From a checkpoint of a small transformer trained on Wikipedia: vocabulary 19667, normalized queries and keys.
MLP neurons of a small language model. Each row is named by its layer, matrix (gate and up: input weights) and neuron, and shows model dimensions 32-159. Each number is 128 + 32 x the weight over its row's rms, rounded and kept within 0 to 255. Numbers have three digits each. A neuron's up and down rows have the sign that makes its largest values positive.
A block is one neuron, or neurons of one layer that tend to fire together. After each block is what it responds to, as a language model described it from the Wikipedia text at the highest values.

L4.gate626:138129117109111157138083178158103111134140124127087108122117185128174119112129076164161122116122099095171181173201110111173074108126121068136149164097134164175150179127093120148092109108119104162084088163138101063145075117170133145118155142159173086140082182127121124154137125100154056107181156157150127084129064197129120147093056108135097109135178086134101130124106139120135141144156
L4.up626:114100217177127122119126124106117143105153186093164100108116140153131116130115152107122121113126160143116174099121115145159100116123110099138051133107169133116108076134113161129096149111195067102058173086138152096134124154165110106064069130091157142076108113073142105116167101078132152116086092163119191128166093089122128148122091167121130158133147135138114128127139133152180117157106
Copula after subject

L2.gate501:155109122171139147148125210076128069194110148117090111124163114117161111104171121099163181130122190150126174106076146104163151177139107141128120079095138157218127148141138113220065099144090105089173159115152161103204132112140099067131116095078097110108147094129129136115198122088152110056159126145145151194114157109139165100127106100134177141107194153117127130153139199134089124173065
L2.up501:092097088164094092172163137184113145101114128190120155169103125170123120055132145176116159100142132130164171168140115096088137153101145171157127113146085153145133135167125116186088150098155146062094155107124120100097146211135105127052096108108148100106122124153120126137094088124100062113129137062117108115129127134123101126176160111131114151142114137167150140142106190148097119106121
L2.gate604:097071099160117170143169168108209112167147076102075135121140117119142080117169100147122096092118168170100124134136148034069137191146123147108113093163147131141133147110141154137204155141110100152164156090121124148143117168090134184096135143146129107089135093135121141085090068029099175126149139104133150082096118198103162106221176086190091082141102053158129122097163170121123166119077
L2.up604:121148127073151132156135104099125093170120132140114131178119116136129071143146108110104119075159104132104145087176150142084072144139093093093129151111149115096153104144117067115131086136080148155159143131120130149144134142108128132159203146199090139141133149160071090166117142177205121146137163147071127101108106109102178139086108170111156088132117121129189085137162097124150098094121
L2.gate1095:145148113155137187156163121104128143150116082158118158185147067141107134107125128136102083125115093076144161129146071145121162142137151172131075095093104184145095178121161143130097143203044125174147126160143180125129053091112140189103129168148126114104111102180121070118122149120184129132147127160134163156137144115160143198104131141128139144095164193133126095132111142123143187142144
L2.up1095:152093164151135147133184103146177133156106124131136107117120092173112150123110145143181126105193162127129148096120127100095104142107159188162097127110118156132124144173093161171128085094115128093105138080180129106140136124082084196133169116134160147120106108136127078135139114105143127075085123098145123155143132096111122062182110122154146116115104083137166124158141141125131118142138
L2.gate1134:091151125172101106146156151107180147123102171122160150084096121107134134176136129223128076084167132134066137165186096083177107144130111115132133065115087138171098138126117136160158172098130188177084131112198139161117111167119107151166193121138123196155131137082170105105118116081124190121181109103119121146081058099169096136150131166158115165142111136133097095160128143101156098176142
L2.up1134:097163092094140128158195167119134127129151123129071144067134170076151137181131076091083126188139099142092099176153132084136124177111142108125094161115135132153127142175167149097103143081122118163093132157159161129137152129121138131060093124164192138159092137143140071212079119076128131109132096120104114151072097101137157131151144182138126116129125158185154098132154087143061149150073
Table header separators

L5.gate100:121073190115116168118147107067096103180146128143145152116156093109122149164140094133158065079143196139123154114159140063159087156156147135114125105055070110132117201079132103146153171143137137139170150140117141173129097146081110159152134118142148107147166108143085179168044134112088175095129087102165114149120079153076166115160049120141090124154052074148184106120089097086104147094127
L5.up100:119211095133137162120141102120138171110123121151108154113092214115112133121148194147104090123150125101123116141147132129140109185170144088140129115143110103125085195070080106071183107104092122099160141125096110131058117106103098134114139111152110114151065059088124141088168114120114122130140163117049202152093140114143133134100119125122112098065134169127119070105139129127165143146110
L5.gate349:159115120115155154194132134121071150114177156159104102133127171111149125126179094172137178158161108142179068098137098120121087131070146146129178118102130163124138136070168135132143123087135126114132099113133124162141133135113165122174128163157142117097170115162169143121178151114188096157143128117189131131083100096141154102159108205105146090032159087140190143131069103092139080088147
L5.up349:111140215122110089156141124061111122148113112141146138062126129143100139167186090084108124122202188118147126120140139112099201104085150155101156108122148078125101137131140124085096087089086148114141155152175114133141130136129175154144142200081137103097139194154204185141163159152151061150095206123124186139093098106108123096132117134126112139131137136168110090146117153107147158167168
L5.gate523:137112189133063151156123122149088115108117136122137128093200110114088127155116108095154106073115127131147149126149082136135205147184121112089156143137120133125147108138115093089024170128088177137136062125151146148158148136084194153158067126139079109121138175062129133081119138114134136186174130106172163111181138137113151124149073157123121174139131167140137124093179126156106085150140
L5.up523:115144177116166142132146080175130165124100088101138116120100109081140167184072165138124105090155176180172142161089184071139061159093129072155181110167105181049134136099124124193231168143221170134150084107172167165119143159098136130126086138152077127124153131106147148070066120137106204112135112175147081168089094083111170089118153173127204125136149121150146137131186088100107105124149
L5.gate737:174141134118177101116118160062090112131101121117131106124133143115179095125106107131119143129149167121161101051153141101115166114157086154102161097143147109113155147134162145137100131128184137126150144120112089111164085163143126079202118163128129178094122111112118142234126160130113183125077160181163101151138122147113122096186181107147137072086146146188142074174163109109184138125183
L5.up737:154119163152181142177112111106150104166135110092109058143128109140096134169118128120045175134160146115147083140151129120106117123101147173122093106167095149128188109105169183145153065125163158104072154165171110136132140201169158058112096129114070084039110158166132161129163147095053132127106181156144079155080120158140136167136153114149130131090080164145155074153180106093130156122163
L5.gate862:069125150101135150086151131081131158169133091122159082195144154141132189130092123106157092128158128122137154089052136127152094119159148128121042143033081154125114147118159132133167159105143118156142133137127160185186160120145104152169094150127117140113113121114115150136086151196135121153109101166142125125104070115081124138143091086134059150079087113161137092127130129082071110091156
L5.up862:105114051129118145118159119109102134136123136153112120135128149117122140176156175096073150143107130136157097148100180104120124117135138073086156131077093154140123185106127133125174090055093059116139115134139086176089164143144126150140145124189137112098083103071209139156151141148125114107103162158064168100113154096153065131112133117108130148158160131119140110124170171111139090127167
L5.gate872:067137096156159064118194152180139144127107110137086124142165138171121090144162079135134118088107129127072167105091189140148141130114148118130164166131103172130158180209124077127114098102079168102121156137135139134173110139159095112168092158110092081109095137122113098107146171127159059110165087155149087123170094126112125101151166123140110153087105164127142107171138110164147124139117
L5.up872:068099188148143164054199126177174187113159085103168087094147145133219123080085114101095104089148148144063138160127157137100140156107124146099162149087143168117144121074071169142123125096149132110116139108086145072119077113114105113104138123077107105146130089145157093136171097217138085086140127118143146110128059192086161160124117113127149080157093088111170146160142126131138134125087
L5.gate1137:086132159100195091138067162115084119143136175123172163134126110161127085043082140228141120115115126126121183083140102105172137075115143136095150155115153153108110112123045101141098118123103138095082157183121120097146161131067160151125159119114100144133117069116112146140132117132082175180130166200179169148172078117074143133154103175051112101120168137140112076122146085118149116128117
L5.up1137:137154136096176192077107144120046104125113157125132163141207169149103168115104157128129130133126150120128145136196111131076139132178141174170137114073133138106100131114158084103150085077095137145160112161115126136095110112181151191115160068154134126191075079119129108120087093149145120042122090155146125100129170091107088091121103166125164087120113115105121106101112102128181092158114
L5.gate1145:145154123129099170164146156118194119127100093112117131115143129159117165171143147119135118120130124160148130136166130145109110111150115117102145138067081125116118194136126117192123120022095146155119125180050107151115154127189093127155130157107113177196172138131152130185128118136123121160148148182168150185156089108145141113143148096099135128051106120141140101112101153134117092097137
L5.up1145:099140198118131179166103160122134164190125089121176125089097119167097175193156144165114152129159159120111139161136085065137125116140123111172150106112091114187103161081135167145111145143154176138112166167106139132082214158135099150183130133121113158133182124145194124092137133122171180165165105184072138137127118121125178128097123111241136151123101132181109115179120179085100090109123
L5.gate1533:083137203102127133088132111124126098136060121157203173141146133138142117130150096120138093101154183137145119116080152133129108107125150115094127158136120122128179155086091143137106073150064175156148111164088116116170112154116153147143170166115127136093144120070162137145146080091116105219102149173161132127102122097084130136134087088200163131144090159152079126103098081083142088107133
L5.up1533:135089158143135145160145126118078122122094185163073140116130092087095181133086140153112108093124149103118145056126099134125129122130179165150164099138163143128124125136136133143192105097114139095136134114105105114138122100199174178094154131189085138160111092090100134120151160154188064107134097134091152183137092153138148204138121181151164110097096164154158111127130169110097128177128
L5.gate1829:062112126132106107136164164152121126113135134115183108087164149172152129067126131109117052155097115172131089126116111145099093069135153067121135114132148087157122143124148144135165095125119146084139131110105120097243088105102156089105067148130135132158149082081136173124089126157118146134071165095169153182199111184153073131050164139135106081185136149105151084174119116101148150168141
L5.up1829:103100183188139039134087123136144115142124079118174106101088182122123166092090127156114163173101101181109131097103109138161115032095150089122152132123135250154152120171176123166118131145114181137142080137152127100123146157092178100104122160148089118191130124110133177091080148162097118141067122121127133134121097137170167166117097128155095096130160101127127153089154153124148109111170
L5.gate1911:145132138131103138176200139120160118175120123108116132092126111109208111083170097172149063109138116116159100144115150146109178217167118167070167126159103109113132171131185136102128087078140134128080059149090123128137129170152131192092156134156168092084171153120119147163124098126069169111121130110093161096123083099122162072142130127158134146105156115047155077090139149105176185095151
L5.up1911:134165074169093104092099089093145093136164107162115134105073088158146072133177125158154101098166185104147180127140144126143143102088099120163128145129119110042087172127045163102159022115145121121069187099067103139150111102127190072119178133156073153170121138114150171112120093165068093093150098124159161125197132161061088072186137157148136107156107168115193095119107108118106142123136
L5.gate1950:112118140069123091132151121088143116125086103106155104104076225139108097168151170161174112087134134127153128123129133097093063164128078092192145137116146099139107151149183121149069117134104121185119148142100111113165141085093103202124123140130158132140153167074101122120132178119092121103133116140148101112109128104146208154162104090127140155043104141186112109132110082128100059058128
L5.up1950:085167153085117138177165085153135094097113137141183140189098128057094142079201158125085198086142152166105130125104149095179053091163152085133115135158142060159152146143156116107124043030171111086090189095111090129175100128097071130140142101158144096084098088090220177145147067058119117121094191100120092170179121139140101108057120102118137116062109170088107136156159156094105110153123
L5.gate2240:059120118120109175087149109088073164084127035113057166089094164134108121138149134167136140190062097193133133143128132064159110119108132079133210090163139127171130137132116095110082090158105130105160137159130120134142136118125115172133093153159118123141150109157100156136147116114114105160102106093138128157114109140078109114091162101094143174075095200115157187130121064072103121142120
L5.up2240:071122110153155176157134078106106121136186124088171065106088123133131138130138079124080113148088123213231053117132123119168173134113106087167181139125161082092176142055082142144170117135065108151146181146101148176129099092150146121118171116077102091140156119089135111146095116129079201082098165070155114131115079157196116127113109122114148107102167127153094150068130135157131143139144
L5.gate2243:112166167042172083089089079113067120134151107091119147104084155108140116142134153156117109123115154144125148203124086070150123162149155075062148129101082184113097140058109139183057104104127115113220129099103140136192108158085124132118145231107072124146107124177138191114128102103120120106150104109173189135114086140114140104127111224113113148118187174107114130130103128122167142124135
L5.up2243:150128119116133105152138160121146124111114130127101157152086132135200106097124086113099081101175148144136135169114129089163165131127117149173152181174159182081155136133158089124148167113147124127097111096168155163131112168121125156142128129162131092111122070164136144122050102082144158094179075110148175080144138120124088154120183152114151118127163211129179075087117178101192165132105
L5.gate2287:087162144110121093139124093105111115134101075144138113084106170126142083080156134153203103076166132155103112115128133132123159144085103065092185213135086111133087131080170165079207058138130169165129182097107113168161110093195146126110103141156149114127127121101121149095143062197106119151176156152107193071145093172130080125120107119113082103118190138095105161195167082112087101133143
L5.up2287:113076171150209140053129107145084093138125107148125132093095110072161130143129121063081110150055153138143122141097134080139145089058064133131124161154134224074128112109099117158146126127168118109108111183129245098180111157110090121176130138099164109150143108131138177124076197092098122165089077092146181152167098202113138080117104151160132073129150139121120093101142194097151124099152
L5.gate2291:153119103118109069163104136099136067065128109139147167112082165188112108119134109134128120157136208176124152130165139112063133062138108098091091105114146099083115181083060146138147082073100116088152123094145158142102139146161194137140114120188167129057159075073076183141130194127103112112113129131098202131188078140130104116127130047151124110145117112121122152126118155139143103092150
L5.up2291:161129128111099124114093120230110099137156175070126156081103163135162115166161119166139133146146162067074097089123144106133168135103091111120159163135096098102153139094131088126122129099091160136050188122074151139194108079120179164145139064127107150110119092142128152161157110077136143138095211136147108108148164106076184144211046103131142100203146106114168158120106161167139144130120
Table column separators

L4.gate363:118086105186124111160152122088148080223122153149115132079101137149148133143128103112127149092076136100162115065157127056122125115141101161136117085082122110099098182110097087165130144151153126145139126192150111063138166145188213167146158093168090157164105095123157180059169206077103175165175111165136113097087086104113136140147129097114118130073134117118087095124144126086111168111199
L4.up363:159190149128116116139151176113149147134178146168171122147108144119179142121140153173128164192186102156157178073073048107124118057120121145122122104100159079084156149072087090104170157098126093089129087114178064102155168155137140121129127142096131136128097192134146172187145102113096139074107138164103149177142152160134080137115146132151127113114068142146155161087066149127133124154134
Table pipes after numbers

L2.gate3:142103106142122131161114145127180123059129130071101151126120072138097186110074096113126063129124127131109215169122091072172138106182097141104066076100160153130172148155129112157137111107117070100093177163176153175132178078142117146185082125124154112107152115177129088122172164124162084175215078111130170076119084198112152129143080099118124141108195104126122112108128128127150107099154
L2.up3:173147192104142122124098127132177122095103114126108186129086178114119140107124142110132096129114134121091136095133129115177150133156152162121097102069166143138094129178103101167163133165176116135159126100108079139170147173100198143131070116102121106089133164104111132129083144151142141119110103090126133202112106117120118129095173144146143130138172144169209128075066158136143107104096
L2.gate773:099125112083137135159110112161188140133091099132090178159106200145093062133102134114140114125111157062098152141119102129130116082129132136143144129092145146085170161088097113134119093138107070152115172182177080106173120087147112135151071169093146100104139099143113196107154124120207118153168104141140104135077133119086152164109149095151098158122165091135168150091200152136078053107184
L2.up773:146175144127165170131142124137082126139133069092124117127114162079115125079149139107200133125137097144133106107115111071114156160147106079062129084108191134080168148121067129093102106117073099095083183087114206173146097145115179166148123133103035104111126146144180050126131098080123119100151154131133122100139134104106105108103121148139151129169158196168146138139142209189149102125129
L2.gate1024:166098171132181196137157148105097096139096124145088157146112135125125120186053132115126077143039088120090140145100160105094110133168121150125113105138147132165140135139121137101078103153112120103069134147110114151195029082116152178138125144101164220092113160161161120111164176043158099080195117164128112130102054145134105144135154201137189143123095150101141182122096143167149122086101
L2.up1024:133159238097167131174129141088105018102167113122119115093150141103152124105109145094085134164114138082092141187156102191060120156143146099146067117129138138123101145133134130163178044202140126130113192156145121068162089097120112122166145163158135199076132155109172132192176129113136129054162100184119122146125115158070148102083102134155180125157114135171143121076117125121144099140134
L2.gate1589:139092113110128073104126131143138109109149132132088153144103034142138098052069068166128123064199113099120144092072122115128142121212091139118156129099114111136118163120164135148136084152114104125133087106117124130121116120146114129163151189098173139110165106182165123111179074106091107124162157139134164149112114099100177159128154144146093128123127180162154152117165141088133095083126
L2.up1589:128102120143099111102189096127146141081134162115126170102143151096089169102111119186094123103180138131165102144134086086132064136094137093044122142076155145107123111142146127145159149112138090214113146108182123189107084122141146161124139124164050136127155160159195119196123128146122135116103084086112134125121190125155081122168193110116191140157128096126155128169088134088186206118166
Infobox Website field